{
  "n_kv_head": 10,
  "positions": "learned",
  "qk_norm": false,
  "attn_scale": 0.125,
  "init_std_o": 0.0,
  "init_std_down": 0.0,
  "lr": 0.000499,
  "warmup_steps": 260,
  "batch_tokens": 65536,
  "train_tokens": 561000000
}
MLP neurons of a small language model. Each row is named by its layer, matrix (up: input weights) and neuron, and shows model dimensions 32-159. Each number is 128 + 24 x the weight over its row's rms, rounded and kept within 0 to 255.
A block is one neuron, or neurons of one layer that tend to fire together. After each block is what it responds to, as a language model described it from the Wikipedia text at the highest values.

L2.up354 [132 128 136 108 152 159 123 146 129 158 179 126 154 183 124 136 132 131 138 159 132 168 133 132 146 123 107 120 124 132 149 131 136 116 141 135  97 122 131 131 139 129 106 157 134 123 155 111 152 159  73 150 129 105 127 101  98 106 144 168 131 117 128 130 102 119 103 123 149  97 115 112 100 113 126 121 126 145 125 100 104 136 165 155  83 134 108 104  63 127 106 135 122 146 125 133 107 134 146 150  48 164 130 151 124  85 124 144 140 154 181 138 170 128 112 136 133 129 117  65 136 110  98 121 124 150 139 114]
L2.up881 [ 76 136 123 124 171 130 102 124  84 133 147  83 103 123 104 152 122 133 141 118 108 131 135 106 124 127 166 170 139 122 155  70  85 140 152 122 136 106 159 131  78 126  62 127 103 122 158 137 117 132 128 121 104 157 133 114 135 134 156 143 114  97 192 157 165 123 135 157 149 135  96 157 139 137 129 136 141 150 111 125  99 122 108 145  76  72 129 128  83 138 140 137 124 125  99 114 100 127 120 160 105 109 155 130 117 154 177 109 143 130 153 138 147 148 133 129 118 124 131 151 145 161 125  95 138 159 109 104]
L2.up1452 [158  92 148 145  98 145 105 144 124 125 131 119 120 134 149 131  94 106  55  96 116 174 140  90 108 135 134 128 158 141 145 106 107 125 146 134 118 151 132 117 169 113 124 130 144 169 137 161 134 142 163  82 127 112 148  98 182 127 138  89 161 107 127 138 100 118 130 171 142 146 100  68 146 123 149 144 116 104 131 128 132 112 103 143 149 136 151 143 173  91 157 159 104  97 142 184 149 134  85 110 113 120 137 125 139 159 105 102 172 182 130 114 104 146 141 108 107 153 103 130 140 145 133 159 120 117 106 119]
L2.up1645 [ 80 126 136 169  81  98 101 125 114 104 145 139 145 124 123 157  96 140 207 144 130  97 124 126 148 110 126 127  84 143 163 126 181 143 138 133 139 112 136  95 110  75 142 125 109 105 127 116 106 101  99 130 133  89 177 121 162  52  94 102 153 115 136 161 118 111 133 143  98 122 150 119 120 125 118  92 119 131 141 110 115 134 128 113  97 132 122 103 133 156 145 147 123 179 121 104 151 127 127 127 114 113 169 113 158 128 160 124 124 166 121 144 193 105 140 117 113  89 102 134 128 144  96 150 130 106 142 130]
L2.up1935 [125 118  94 124 139 137 123 146 136 133 171 118 155  74 107 132 155 119 132 134 107  89 117 108 134 144 144 140 111 142 176 113 126 168 104 125 164 114  98 110 150 143  92 168 123 184 150 113 102 150 126 143 115 163 112 113  56 148 135 139 124 107 125  45 142 102 103 147 122 130 138 107 118 137 114 127 136 124 128 152 134 167 125 147 124 150  97 102  94 110 106 196 121 131  95 103  96 161 107 165  98 156 102 127 109 122 159 163  98 147 182 165 139 134 109 115  75 106 169 119 142 155 100 118 130 147 142 152]
L2.up2227 [118 126  78 135 157 125 111 165 132 101 144 106 189 133 126 103 105  93 117 128  90 137 130 136 121  99 135 140 132 145 118 138 105 181 131 119 157 170 129 122 156 121 103 124 114 140 141 107 126 152 131 122 104 136  88 134  93 128 215 129  93 138 117 119 138 101 135 144 150 121 133 130 139 124 112 142 107 137 111 118 165  89 122 145 140 159 145 128 149  50 200 144 159  97 101 146 103 101 139 128 123 167 123 132 119 124 121 122  79 165 134 131 121 108 160 108 102 152 145  81 167 124 156 117 145  97 146 142]
L2.up2343 [ 94 119 148 111 134 104 154 108 112 141 132  78  90  93 135  96 133 153 151 124 115 146 107 163 126 148 165 151 118 141 102 115 121 103 111 175 136 111 155 126 112 125 134 119 170 107 174 110 137  95  97 157 133 152 162 117 126 165 153 143 138  91 179 154 126 138 136 136 105 141 112 173 143  76 167 126  83 131 131 109 140 132 144 109  82  80 128 122 134 132  88 135 128 146 168 135 127 130 129 152 158 103 123 126 133 123 143 103 140 146 137  90 116 127 116 136 115 110 124 184 153 129 130 131 105 103 146 143]
L2.up2365 [ 99 104 152 135 129 118  86 164 102 156 153 110 141 153 102 136 103 134 136 150 110 138 120 111 178 110 180 138  99 144 142 131 125 137 183 118 127 153 145 142 137 123 104 132  83  98 139 102 148 162 117 155  89 141  87  97 117 110 195 110  91 129 133 148 119 109 126 156 172 117  88  90 111 104 142 125  92 117 119 137 115  86 104 108 130 137 126  92 112  95 149 151 123 114 119 136 111 154 139 135  85 155 140 151 177 133 106 115 122 124 147 159 130 127 148 101 128 115 124 107 126 161 127  71 116 131 125 117]
Responds to: Section-opening function words. Function words such as "the", "of", "with" a few tokens into the first sentence after a Wikipedia section heading, e.g. "Allen spent the", "Along with".

L7.up210 [100 150 146  79 129 120 162 159  77 170 131 150 109 108 130 129  88 143 113 143  92 144 118 120 138  85 141 150 109 109 123 138 133 106 125  80 147 129 115 133 130 149 129 126  73 108 192 150  82 138 124 144 143 138 156 134 160 132 128 130 123  88 144 124 138 109 135 134 111 175 149 118 144  97 154  77 151 154 122 103 121 114 121 105 140 114 134 144 152  79 139 108 121 119  79 133 171 118 159 168 128  93 137 191  89 134 188 179 127 162 142 154 154 115 140 128 111 123 145 123 142 102  96 150 114 190 172 170]
L7.up260 [116 148 137 114 106 168 166 156 140 177 158 156 142 158 152 125  85 135 148 117  64 153  98 130  98 117 123 153 132 108 145 143  90  89 126 122 174 119 155 119 138 127 125 125 120  95 160 141 117 163 155 141  96 131 136 141 130 122  82 149  94 103 140 118 139 141 176 123  98 154 125 135 136 123 147 118 189 153 139 124  84 122 146 117  97 107 134 151 150  99 132 173 148 133  83 125 146 154 144 160 109 113 140 123 124 117 182 148 116 157 123 132 157 147 160 148  98 142 154  94 183 117 134 128 122 141 137 136]
L7.up267 [ 98 131 140 115 109 129 129 131 150 165 141 148 145 116  81 169 111 108 135 109 121 131 127 130 100  38 131 188  73 110  94 121 165 108 114  98 152 130 134 147 131 123 152 112 109 110 131 127 107 127 168 144 109 138 140 164 137 117 116 117 158  98 156 130 129  66 184  92 131 122 111 106 127 111 135 125 150 136 126 100 170 130 117 121 161  93 129 114 118  98 108 132 153 122 105  98 139  93 113 148  95  70 109 154 147 153 157 166 120 124 119 154 157 117 125 122  87 158 172 123 134  95  85 117 101 175 136 174]
L7.up715 [118 102  91  92 171 121 165 148  92 148 115  96 119 120 130 108  92 116  84 133 130 128 114 140 112  78 172 149  81 112 143  82 156 119 108 127 171  85 144 109 113 144 112 120 110 155 127 146  85 119 170 167 160 131 156  89 168 163 165 127 151 134 154 115  82  83 118 147 133  92 142 104 158 125 131  85 155 127 144 170 113  92 157 156  96  98  97 108 129 139 107 110 116 108 121 124 119 111  93 172 116 129 118  87 136 141 158 131 147 126 132 145 126 121 129 132 129 120 172 119 165 104 121  91 145 152 130 184]
L7.up953 [129 168 117 134 119 122 111 149 110 137 116 123 133 118 106 105 103 133  67 137 102 131 132 143 165 117 134 183 106 126 111 124 190  98 129 137 156 158 154  97 128 121 132 133 116 139 187  93 143 128 186 126 109 124  98 111 155 115 151 141 169  80 150  62 132 144 146 157  84 151 109 124 114  91 170 115  90  92 154 135 118 113  67 121 138  85 104 105 140 110 128 136 105 126 119 137 135 122 102 157 111 128  89 100 134 133 104 118 130 162 117 147 139 138 118 156 119 177 166  90 113 140 123 120 127 131 103 134]
L7.up1656 [134 130 116 132 164 154 117 176  77 154 118  74 129 108  93 106  85  93 124 112 128 122  98 162 151 111 167 196 150 146 188  76 145 118 109 107 147 142 120 136 154 120 143 129 129 136 156  95  87 138 214 139 119 145 102 146  84 108 182 150 194 131 168 164 137 105 125 136  96 138 100 169 195  99 137 103 123 128 100 137 102 118 116 144 164 113 148 110  82 105 109 122 177 123  89  87 147 137  89 136 112 140 161  98 146 123 127 122 119 124 159 115 153 108  96 163  90 131 120  93 143 147 140 124 132 139 110 152]
L7.up1908 [109 142 106  96 117 139 136 149 136 156 134 139 113 136 117 123 118  92  74 115 113 146  80 128 122  55 118 165 126  59 108  79 127 130 155 125 172 120 118 145 132 165 116 106 117  96 177 145 105 110 103 121 139 111 115 131 166 132 137 122 101 145 148 121 129 120 138 121  72 127 138 128 126 120 111 115 144 125 134 102 117  93 126 142 146  83 116  94 129  92 155 124 118 141  82 115 134 107 125 134 106 130 112 140 131 144 131 128 121 137 163 148 186 137 187 146  81 162 102 120 110 120 120 176 139 186 118 129]
L7.up2149 [144 123  93 102 125 150 117 171 106 135 133 107 150 120  94 130 107 119 104 108  88 152 153 131 150 106 171 173 154 136 121 131 144  87 130 178 154 120 141 142 146 136 113 105  95 125 179  83  95 147  84 144 124  84 107 168  97 116 108  97 137 110 133 105 133 108 122 138 118 146  99 161 177 105  95 121  93 141 133 102 151 101 113 122 125  99 140 104 113 152  98 111 124 135 132 128 115 106  91  97 155 109  91  69 179 108 164 120 128 157 155 124 144 145 108 132  80 138 140 147 174 138 121 121 117 113 162 120]
Responds to: Final digits of numbers. Last digit of a multi-digit number, especially vote counts in election tables (5,63|0, 8,88|2), and also years and catalog numbers.

L2.up820 [ 96 143 126 139 108 135 142 134 113  71 148 128 104 169 107 147 164 109 136 145 112 153  84 152 106 121 145 160 123  87 148 117 110 137 116 128 111 127 136 120  83 128 126  97  97 108 121 136 156 121 125 141 138 122 136  97 122  99 122  98 115  88 143 178 164 118 136 148 128 139 129 114 132 113 107 114 148 124 143 105 152  87  82 144  94 126 140 161 159 109 182 112 159 107 103 138  97  97 138 131 116 130 127 125  97 150 104 104  91 113 131 110 100 121 150  82 108  93  95 145 133 118 159 131 159 152 155  67]
L2.up1286 [147 136 116 113 136  94 185 142 102 111 165 108 135 127 113 148 172  87 124 152 132 133 115 140 127 145 119 163 154 128 110 129 105 136 138 112 149 159 128 116 106 145 110  93 139 141 130 128 145 123 122 118 143 108 114  74  84 151 150 149 123  82 158 144 117 105 120 129 137 169 123 132 169 126 146 104  97 107 137 117 132 139  79 156 117  98 128 110 152 100 164 166 135 125  90 157 101 115 134  96 150  97 134 116  90 126 120 110 125  89 175 138  82 129 127 134 112 161 146 140 134  99 130 107 149 152 122 123]
L2.up1313 [112 106 129 115 150 120  83 128 131 101 138 118  92 173 127 171 134 122 136  96 115 163 136 169 114 135 144 153 156  84 151 120 122 133 137 137 121 141 160 134  77 118 146 104 107 113 105 128 125 109 118 109 136 149 161 114 127 132 122 108 147  84 135 182 143 129 129 140 118 147 136 130 124 130  98  90 151 132 108 112 142  98 106 175  75 125 157 164 152 114 179  95 165 121  96 135 111 108  96 134 142 110 167 135 116 161 100 106 117 122 126 108 123  96 180  97 118 104 115 135 154 131 159 136 149 101 132  79]
L2.up1377 [108 116 103 140 155 126 105 146  63 118 146  92 145 182  84 162 157 128 129 129  95 140 115 104 154 119 204 207 120  97 155 106 148 125 160 107  98 161 141 142 134 119  90  85 128 108 113 147 138 138 132 159 131 174 118 130 145 121 122 154 115  82 176 145  92 133 106 164 121 145 138 137 131  98 123 137 145 127 131 120 110 121  89 152  87  79 147 151 125 117 120 149 125 147 108 131  73 118 130 138 120 130 118 155 161 130 131 109 140 153 131 152 136 130 147 126 101 127 120 153 134 137 150 160 146 156 144 112]
L2.up1798 [121 106 141 123 157 122 108 122  27 142 154  98 112 126  87 179 124 151  93 101  63 102 148 154 133 120 191 220 110 121 177 113 143 130 170 103 141 101 135 122 205 124 121 104 108 100 104 162 124 122 136 151 129 143 115  94 125 167 114 113 145 139 168  95 127 162 104 193 112 123 130 100 142 102 105 115 145 154 126 111 171 140 118 116 103 105 134 152 138 109 133 121 117 130  92 139  66 100 143 142 132 119 104 138 116 142  91 142 148 160 122 157 175  98 149 110 122 105 141 120 123 151 169 135 134 114 134 142]
L2.up2170 [ 99 129 127 162 139 124 135 115  93 105 164 140 129 169  99 125 164 120 127 110  96 181 113 141 156 136 155 174 120  68 124 110 116 147 143 106 126 113 146 126  66 124 113  92  99 119 148 129 133 115 134 117 128 133 148 117 143 127 135 145 130  82 185 160 149 139 132 115 120 120 151 130 147 118 145  77 149 132 163 121 130  97 111 116  85  86 142 187 123 112 179  83 156 113 125 150  61 124 137 104  93 131 132 115 108 148 125 123  79 107 153 141 113 107 171 103 121 101  94 142 123 116 136 100 145 138 143 112]
L2.up2284 [106 114 108 164 148 118 135 131  93  91 178 126 145 174 125 134 157 135 118 128  68 182 120 125 148 106 164 195 111  70 131 108 113 153 145 112  98 106 165  84  95 130 129 121 103 123 144 139 128 126 130 123 166 121 147 108 118 147 120 115 121 107 174 153 157 141 138 153 120 151 150  99 133 112 113  92 160 130 123 105 129 105 132 136  96 102 143 163 122  91 151 124 146 127 126 175  56 118 104 146 106 153 125 150 130 120 116 148 132 107 149 142 145  98 158 104 119 123 107 129 139 123 136 128 146 134 147  84]
L2.up2355 [ 84 123  85 123 163 118 110 117  93  99 179  98 121 143 102 146 140 118 155 133  96 149  90 123 137  78 167 191 130  77 160  87 126 121 150 115 124 143 121 119  87 121  88 106 129 112 128 115 116 133 148 159 143 120 105 135 128 149 102 132 106  86 164 129 195 123 135 150 148 127 138 109 114 130 111  89 112 127 131 120 130 115 118 159  78  97 151 146 137  91 134 153 134 110  68 153  98 121 121 142 130  85 142 172 113 112 107 117 157 106 165 150  98  98 144  79 115 129  94 170 152 144 114 106 164 148 138  82]
Responds to: Digits inside numbers. Single digit tokens within multi-digit numbers, mostly in years, dates, counts, coordinates, and table cells, such as 1'9'15, 2'0'14, 2,25'0'.

L2.up178 [132 145 150 116 144 113 141 106 131 142 112 131 115 104 136 103 127 116 127 145 104 129  75  71  78 140 143 114 142 100  94 142  95 105 118 160 127 100 159 140 128 125 127 134 132 179 164 104 143  86  99 145 117 111 125 152 155 129  75  84 106 130 189 134 147 119 123 143 135 127 138 135 126 112 179 126 127 139 130 100 130 111 125 124  67  12 118 110 148 120 124 101 126 109 167 146 112 109 103 137 111 117 126  93 151 157 124  90 146 151 140 125 104 134  69 131 116 126 142 150 155 140 112 115 145 137  92 128]
L2.up344 [ 93 140 120  87 158 126 129 142 128 161 129  90 131 121  85 125 117 163 108 121 127 127  97 113 107  95 147 158 119  87 125 123  99 146 133 128 146 142 172 142  97 111  64 134 127 145 163 139 132 115  95 151 110 142 117 142 125 134 109 145 128 126 208 145 150 110 118 155 130 127 116 137 122 105 135 105 138 139 124  98  99 116 100 156  77  16 125 110 123 112 139 146 125 123  98 117 103 108 109 153  96 123 128 130 133 134 153 127 170 144 196 140 131 147  89 121 102 133 144 140 129 133 123 126 165 139  87 123]
L2.up838 [110 119 124 143 131 154 145 138 124 160 146 106 171 125 101 124 161 151 123 123 129 153  56 105 132  85 114 159  87 120 155 102 136 142 122  90 135 151 139 124  78 130  83 119 101 141 175 110 132 137 144 129 113 139  84 146 127 128 112 132 133 102 172 137 132 104 155 142  86 115 122 132 167  97 129  80 106 125 119  67  99 120 124 140 105  87 114  92 112 138 153 177 115 102 135 124 104 123 130 139 103 133 115 119 127 134 166 111 168 130 177 169 119 128 157  89 114 130 136 135 133 127 116 138 144 172 102 131]
L2.up980 [112 127 132 156 116 109 153 101 146 138 109 151 109 116 134  82 131 129 129 159 109 115  77 130 128 101 150 125 109 106  96 160 110 141 122 180 137 110 163 116 125 176 135 111 124 130 144 122 134 127 139 112 132 118 137 138 122 154 117 108 118 111 177 154 134 124 126 128  73 117 133 145 145 101 180 132 129 141 115 113 142 139 109 109  85  23 127 110 138 133 109 125 127 123 162 104 115 131 118 155 128 116 124 108 125 165 127  91 150  92 133 138 101 109 111 168 113 119  90 159 164 154 124 145 161 129 127 140]
L2.up1801 [ 66 123 103 117 125  95 151 130 117 117 149 127 130 119 149 109 131 133 142 166 131 121  55  88  88 113 166 179 115 120 127 130 133 139 105 151 160 126 156 104 118 134 114 150 129 158 148  92 128 104 111 144 117 148 139  91 109 134  94 100 121 105 222 160 150 100 146 160 117 127 142 156 128 122 137 109 114 145 119 144 116 110 152 143  82  16  97 114 154 134 130 153 120 104 144 105  92 126 127 167 108 113 162 122 126 170 137  98 145 141 129 129 111 127 103 120 128 153 110 123 140 162 115 145 151 157 109  95]
L2.up1979 [131 139 143 120 133 124 151 150 136 143 116 131 105 114 112 120 124 128 116 167 111 124  24 130  82 131 146 131 140  96  91 159  99 139  99 172 155 134 148 127 148 156 138 151 172 142 145  86 141 137 133 139 133 125 150 131  98 137 129 113 119 111 230 137 154 139 133 139 101 104 110 129 122 124 149 122 105 136 118 130 134 127 117 139  75  10  92 108 155 134 118 121 152 122 168  99 127 127  94 178 131 114  98 124 149 151 120 109 144 122 146 108 106  99  75 161 108 106 114 128 145 150 113 126 154 124  99 121]
L2.up1984 [115 180 126 122 122  93 138 133 130 137 106 129 107  97 123 109 117 114 149 128 133 123  77 106 111 137 148 189 138 113 104 154  96 121 104 146 144 155 163  92 152 155 126 116 127 142 151  87 141 108 175 123 105 138 138 116 125 153 104 125  98 113 212 162 160 146 145 133 112 132 117 127 139  83 146 131 104 139 123 125 115 108 117 129  54  14  97 132 166 127 122 134 111 104 158 124 130 135 108 146 124 125 104 124 120 157 124 121 168 136 136 127 111 115  96 158 123 174 111 157 170 123 114 125 154 120 109 118]
L2.up2520 [ 95 135 131 110 115 147 107 172  96 147 143 115 166  94 139 135 158 142 129 143 116 135  78 121 131 115 158 161  81 165 118  85 137 158 126 116 136 159 178 138 124 152  95 123 114 170 176 105 121 149 114 165 108 139 122 140 104 128 108 146 124  91 167 111  98  98 126 161 105 123 132 129 161  94 113 110 135 139 123  87 115 120 122 121 111  79 115 118 160 109 133 154 110 126  98  97 120 143 134 149 109 109 125 127 142 128 138 119 125 133 166 155 144 142 155 120 119 112 133 118 180 156  91 133 134 130 120 148]
Responds to: Line and block boundaries. Line breaks and other boundary tokens in Wikipedia text: after headings (==Career==), list items, paragraphs and table rows, plus some sentence-final periods and table pipes.

L7.up399 [102 158  99 135  90 138 111 135 113 161 120 143 115 119 172 133  91 126 126 151  76 137 122 116 156 108  90 154  99 125 106 127 153 152 152 101 149 130 106 134 186 124 121 124 155  97 117  81 130 130 133 126 135 149 106 126 138 149 118  85 145 143 145 121 129  91 166 143 108 144  92 139 129  75 155 119 165 127 111 126 124 109  89 110 141 106 131 114  92  91 123 148 135 146 130 141  90 108 162 136 164 129  71 116 111 131 182 120 132 147 161 133 165 136 124  92 101 161 166 108 114 102 113 135 144 130 136 132]
L7.up730 [102 126 104 110  64 139 150 106  97 103  88 107 168 140 133 179 130 122 155 113  99 124 114 110 127  83 128 138 102 157 156 160 154 126 124 106 151 121 142 124 125 143 105 172 137 128 154 110 119 123 150 161 148 144 148 131 100 123 113 106 170 112 118 126 124  62 173 127 137 142 138 162 158 128 129 148  76 142 114 118 127 146 120 147 166 130 122 151 112 134 123 110 127 136  96 103  98 108 139 173 177 122 136 141 116 139 121 128 102 122 190 125 124 161 136 114 124 141 145 128 128 127 126 126 122 122 119 141]
L7.up1107 [146  68 125  97 126 113 164 132  97 145 154 129 143 117 123 167 148 161 157 124 120 150 137 117 122 127 141 133 101 115 126 115 133 151 140 101 155 163 145 194 110 180  56 141  90  93 133 132 157 183  97 165 118 132 126 123 111 100 121 101 118 135 129  73 114 120 145 148 108 104 142 157 145 147 163 144 146 138 141 112 148 124 178 116 134 134 147 177 143  90 139 134 132 140 102 151 120 123 177 115 140 109 109 137 142 101 140 142  80 104 138 137 114 145 174 117 133 156 127 103 144 163  94 144 126 164 130 110]
L7.up1672 [109 117  57 124 153 102 102 107 117 157 163 108 118 105 106 125 157 135 106 119  65 166 132 111 105 117 115 181 121 128 127 114 140 121 150 105 169 143 131 139 149 145 137 139 137 128 122 169 111 144 117 102 147 118 106 128 130 129 125  98 127 146 147 141 111 116 118 143  94 136 177 112 139 126 152 118  98 152 127  96 148 138 133  95  87 109 105 137 140 113 120 118 107 112 132 172 107 121 135 159 140  72 124 131 134 125 104 139  77 104 167 127 144 140 116 126 141 152 153 126  78 145  73 144 175 116 107 100]
L7.up1763 [133 126 133 110 141 127 125 112  88  90 142 128 115 122 142 166 157 123  97 190 107 119 141 138 126 107 153 112 136  96 171 146 142 176 108 167  87 116 150 138 124 163  93 110 102 101 159 125  78 129 131 130 119 155 150 164 129 114 109 127 137 125 145  85 138 124 170 129 138 109 117 103  95 131 132 122 149 184 103  81 140 129 137  97 112 109 140 137 117  83 139 160 121 140 111 133 107 119 180 117 129 127 131 117 146 106 134 157  97 138 130 101 117 110 112 127 144 166 162  98 182  86 134 139 139 140 154 102]
L7.up1985 [121 104 142 127 105 113 145  97  78 156 101  90 149 108 123 165 149 127 150 151 101 142 110  87 167 138 152 168  75 123 133  70 144 174 161 112 155 164 161 122 151 117 117 146 109  96 131 126 121 122 104 124 106 132 113 153 131 155 118 132 159 142 147 124 141 138 139 115 139  93 144 123 144 169 147 164 127 129 157  82 135 157 140 117 128 114 143  87 112 131  98 127 110 120 110 149 101 108 150  89 126 101 136 136 125 120 137 150 107 157 129 121 109 135 134 152 123 144 125 148 139 170  49 145 151 147 133 105]
L7.up2185 [134 130 114 134 107 130 118 113 101 142 157  91 144 148 117 156 118 115 111 116  57  99 146  47 120 108  98 158 126 127  68 105 149 149 158 120 147 162 158 137 113 156 103 131 131 155 140 158 135 107 146 128  94 108 193 147 158 167 146 162 115 168 134  90 130 145 115 158 151 150 143 157 113 151 116 105 144 186 110  89  96 117 132 155 114 134 123 122 128 122  82 116 113 142 136 113  92 109 143  92 160  89  83 132 167 117 115 145 154 151 144 128 118 103 144 158 104 144  86 125 112  95 174 133 126 131 110 110]
L7.up2385 [102 109 112 102 143 143  94  90  81 117 113 125 102 116 142 140 166 130 123 105 135 119 125 101 108 133 168 159 122 159 127 164 161 133 120 130 113 129 172 135  79 155 141 129 119 136 109 114 135 189 149  88 150 154 122 108 169 114 113 139 162  90 154 161 138  71 116 107 167 116 142 172 123 115 123 156 161 154  91 131 125 148 101 107 121 126 110 161 134  87 148 150 148 137 132 117 126 129 116 116 131 134 128 130 167 142 149 129 106 104 149 131 192 141 163  42  96 119 101 116  85  85  77 116 108 107 134 148]
Responds to: Row/list index numbers. Digits that start a new row of a wiki table or numbered list (track listings, squads, results), e.g. | 4 |, 3. "After Hours"; also infobox dashes and "a" before degrees.

L4.up924 [106 133 142 157 135 122 135 132 141 172 126 136  98 132 171 122  61 176 169 140 112 142 119 148 164  92 165 152 103 105 119 149 134  98 132 139 163 101 143 162 136 153 116 126 125 140 134 109  74 135 135 141  79 118 122  95 135 126 126 106 131  95 133 124 133 143 153 141 114 138 113 135 165 109 123  96 101 121 133 135 110  77 133 131 142 122 121 141 105 139 142 108 124 106 128 127 150 172 167 146 161 135 117 116 107  63 121  82  96 144 127  91 128 156 145 104 151 123  80 123 154 132 118 114 134  98 151 129]
Responds to: Final digit of numbers. The last digit token that completes a multi-digit number, such as years (195-0), ISBNs, populations, prices or IDs; occasionally a word's closing piece.

L4.up1358 [165 124  81  87 102 115 125 186 121 170 141 104 147  92  80 197 126 142 168 124  98 114  96  67 130 111 131 181  88 108 162 102 141 142 146 133 144 134 120 141 110 108 126 111 124 187 145 128 121 114 116 103  92 107 108 129 125 118  83 131 136 133 149  81 122 114 101 169 143 124 146 137 160 123 111  82 104 121 146 114 180 149 153 140  76 122 138 126 135 110 149 181 144  73 121 131  94 102 126 114 134 107 101 155 107 117 127 150  89 135 164 132 115 118 138 106 140 128 115 142 150 134  93 126 153 142 151 152]
Responds to: Structured field and row starts. Tokens at the start of table rows or infobox fields in Wikipedia, such as the first space or digit after a pipe (| 20, | 5), "by" in "Preceded by"/"Music by", and "Win".

L7.up168 [142 157 132 147 120 129 102 114 137 129  99  82 121 168 108 164 146 119 138 145 133 121 153 125 140 171 130 134 132 140 127 122 163 132 135 119 124 139 165 179 148 101 131 188 142 128 126 131 121 114 144 102 116 143 135 126  64 139 128 112  96 126 127 108 110 126 143 113 106 151 157 148 165 141 103 102 110 134 137 150 126 149 148 105 118 130 163 122  98 123 163 148  83 135 155 106  76 127  95 109 138 155 141 124  98 137 105 150 126 160 119 139 123 122 147 137 100 142 182 101  98  98 110 140 163 104 132 160]
L7.up181 [ 96 119 113 103 135 122  91 153  72 139  60 105 163 101 116 124 167 128 101 140 136 137 144  99 179 125 129 157 110 135 108 102 147 138 159 113 121  96 108 118 159 106 111 150  94 106 156 132 117 123 116 119 110 149 106 161 100 118 153 114 110 115 136 144  92 142 139 127 125 102 135 138 138 134  99 152 164 132 121  85 133 159  93 101 161 109 122 149 118 118 116 175 115 103 137 111 138  85  75 140 125 129 119  78 108 139 114 118 112 132 143 152 175 166 162 126 110 119 183  82 125 131 110 117 123 155 129 147]
L7.up726 [131 180  91  97 155 121 144 155 122 109 155 112 117 108 115 137 116 124 104 123 126 129 122 144 179 108 180 128 129 112 173 135 155 179 111 133 144  99 119 131 102 145 126 145 138 113 143 147 132 154 116 145  95 145  71 114  81 107 129 136 108 126 145 146 126 114 130 117 127 142 126 132 118 125  70 106 114 101 161 129 122 122 122 121 117 165  76 122 122 149 138 132 146 142 100 144 102 168 156 196 156 155  55 137  63  82 141 107 143 100 173 108 152 107 146 130 144 156 117 146 109 152 144 124 138  85 113 140]
L7.up1278 [ 95 129 109 153 146 126 112 120  79 131 150 141  98  93  83 179 119 178 137 127 128 151 122 125 129 103 162 147 106 132 161 111 144 149 168 172 161 125 130 106 128 117  95  92 108 125 129 136 118  91  91 145 153 148  72 160 113 128 123 122  98 147 126 127 151 192 134 168  83 117 127 147 147 105 152 122 103  99 153 110 142 115  81 125  97 131 107 137 121 117 123 140 171 108 115 114 108  94 123 181 173 128 144 131 133 158 110 158 132 113 104 167 127 126 167  92 112 110 117 135  93 141 119  77 143 120 133 137]
L7.up1374 [106 134 146  97 133 133  82 137 118  98 104  54 123 114 116 158 182 102  96 132 123 151 141 132 146  95 175  98 115 132  95  98 157 122 152 160 154 144 134 140 145 144 121 120 128 128 143 103 136 125 112 161  74 106 103 134 129  81 116 104 131 108 155 140 125 113 143 110 124 169 122 165 125 143 146 114 103 105 121 120 101 133 121 120 127 109 127 116  79 159 124 103 131 107 141 156 122 140  94 124 133 172 133  63 121 111 111 156  90 118 121 111 144 150 101 109 121 123 150 142 162 107 131 138 157 114 127  88]
L7.up1437 [146 153 123 126 166 131 155 109 127 174 137 108 120 109 160 140 190 125 104 127 114  96 130 112 144 139 159 127 128 134 125 118 141 186 142 144 133  96 158 128 110 108 114 145 134 134 156 105 139 117 118 137 108 132 127 128 127 136 109 147 123 122 132 138 130 160  93 146 132 122 136 139 101 122 102 113 113 113 131 129 143 126 112 169 123 121 111 119 107 119 108  99 101 148 128 146 125  73 102 125 152 132 132 138 130 135 191 129 129 168 155 113 130 122 123 122 157  95 104  88 165 141 155 153 171 121 183 149]
L7.up1957 [123 124 136  93 181  96  68 141 124 189 123 125 143 116 122 141 108 144  83 147 144 134 146 113 179 114  79 131 101 152 167 125 141  85 135 153 153 163 128 167  97 128  75 107 156  88 132 118 104 145 125 144  95 127 127 121 124  99 115 127  94 143 141 177 135 125 121 130 115 102 122 145 134 117 152 119 160 104 140 103  89 122 102  68 109 106 127 122 131 139 158 128 159 136  88 190 129 100 115 142 112 157 120 142  78 116 176 134 139  95 119 131 139 131 181  91 127  93 133 146 171 138 133 117 188 122 107 135]
L7.up2406 [102 145 105 155 154 131 157 155 151 127 116  98 142  97 169 147 161 126 111 111 116  99 138 100 162 126 140 121  99 134 104 142 112 147 118 139 152 133 112 134 125 114 103 122  71 157 120 143 144 116  69  99  96 162 182 117  69 109 110 158 100 123 131 155 126 162  94 147  91 143 162 138 151  93 127 135 103 143 128 105 150 121 122 155 118 139 157  92 124 112 170 139 120 111 143 112  67  73 106 136 154 106 107 115 108 137 136 147 107 101 119 148 135 144 145 135 128 139 142 128 109 111 151 159 135 182 124 100]
Responds to: List field separators. Separators before a new name or title in tables and lists: quotes, pipes and newlines after dates or seasons; also hyphens in names (Jean-Baptiste, al-Islam) and mid-year digits (2021–22).

L4.up438 [102 181 129 124 166 129 141 108 105 157 122 122 147 147 120 158 129 121 128  65 140 124 146 144  88 150 156 155 121 138 117 106 146 146 124 147 162 121 132 139 150 109  95 125 157 136 132 122 152 122 129 119 114 119 115 130  92 131 110  96 129 134 132 133 139 119 115 166 160 142 128  98 157 140  87 143 151 143  95 113 158 168  96 177 112 108 122 122 149  89 143 162 177  90  89 120 139  73  87 126  69 148  96 142  99 136 163 160 156 146 196 103 162 144 146 111  56 143 164 129 157 144 123  98 155 128 108 167]
Responds to: Mid-name function tokens. Tokens inside multi-word proper names in lists and tables, such as quotes, the, and, initials' periods: William "Poogie", Shabazz the Disciple, John S. Donohue.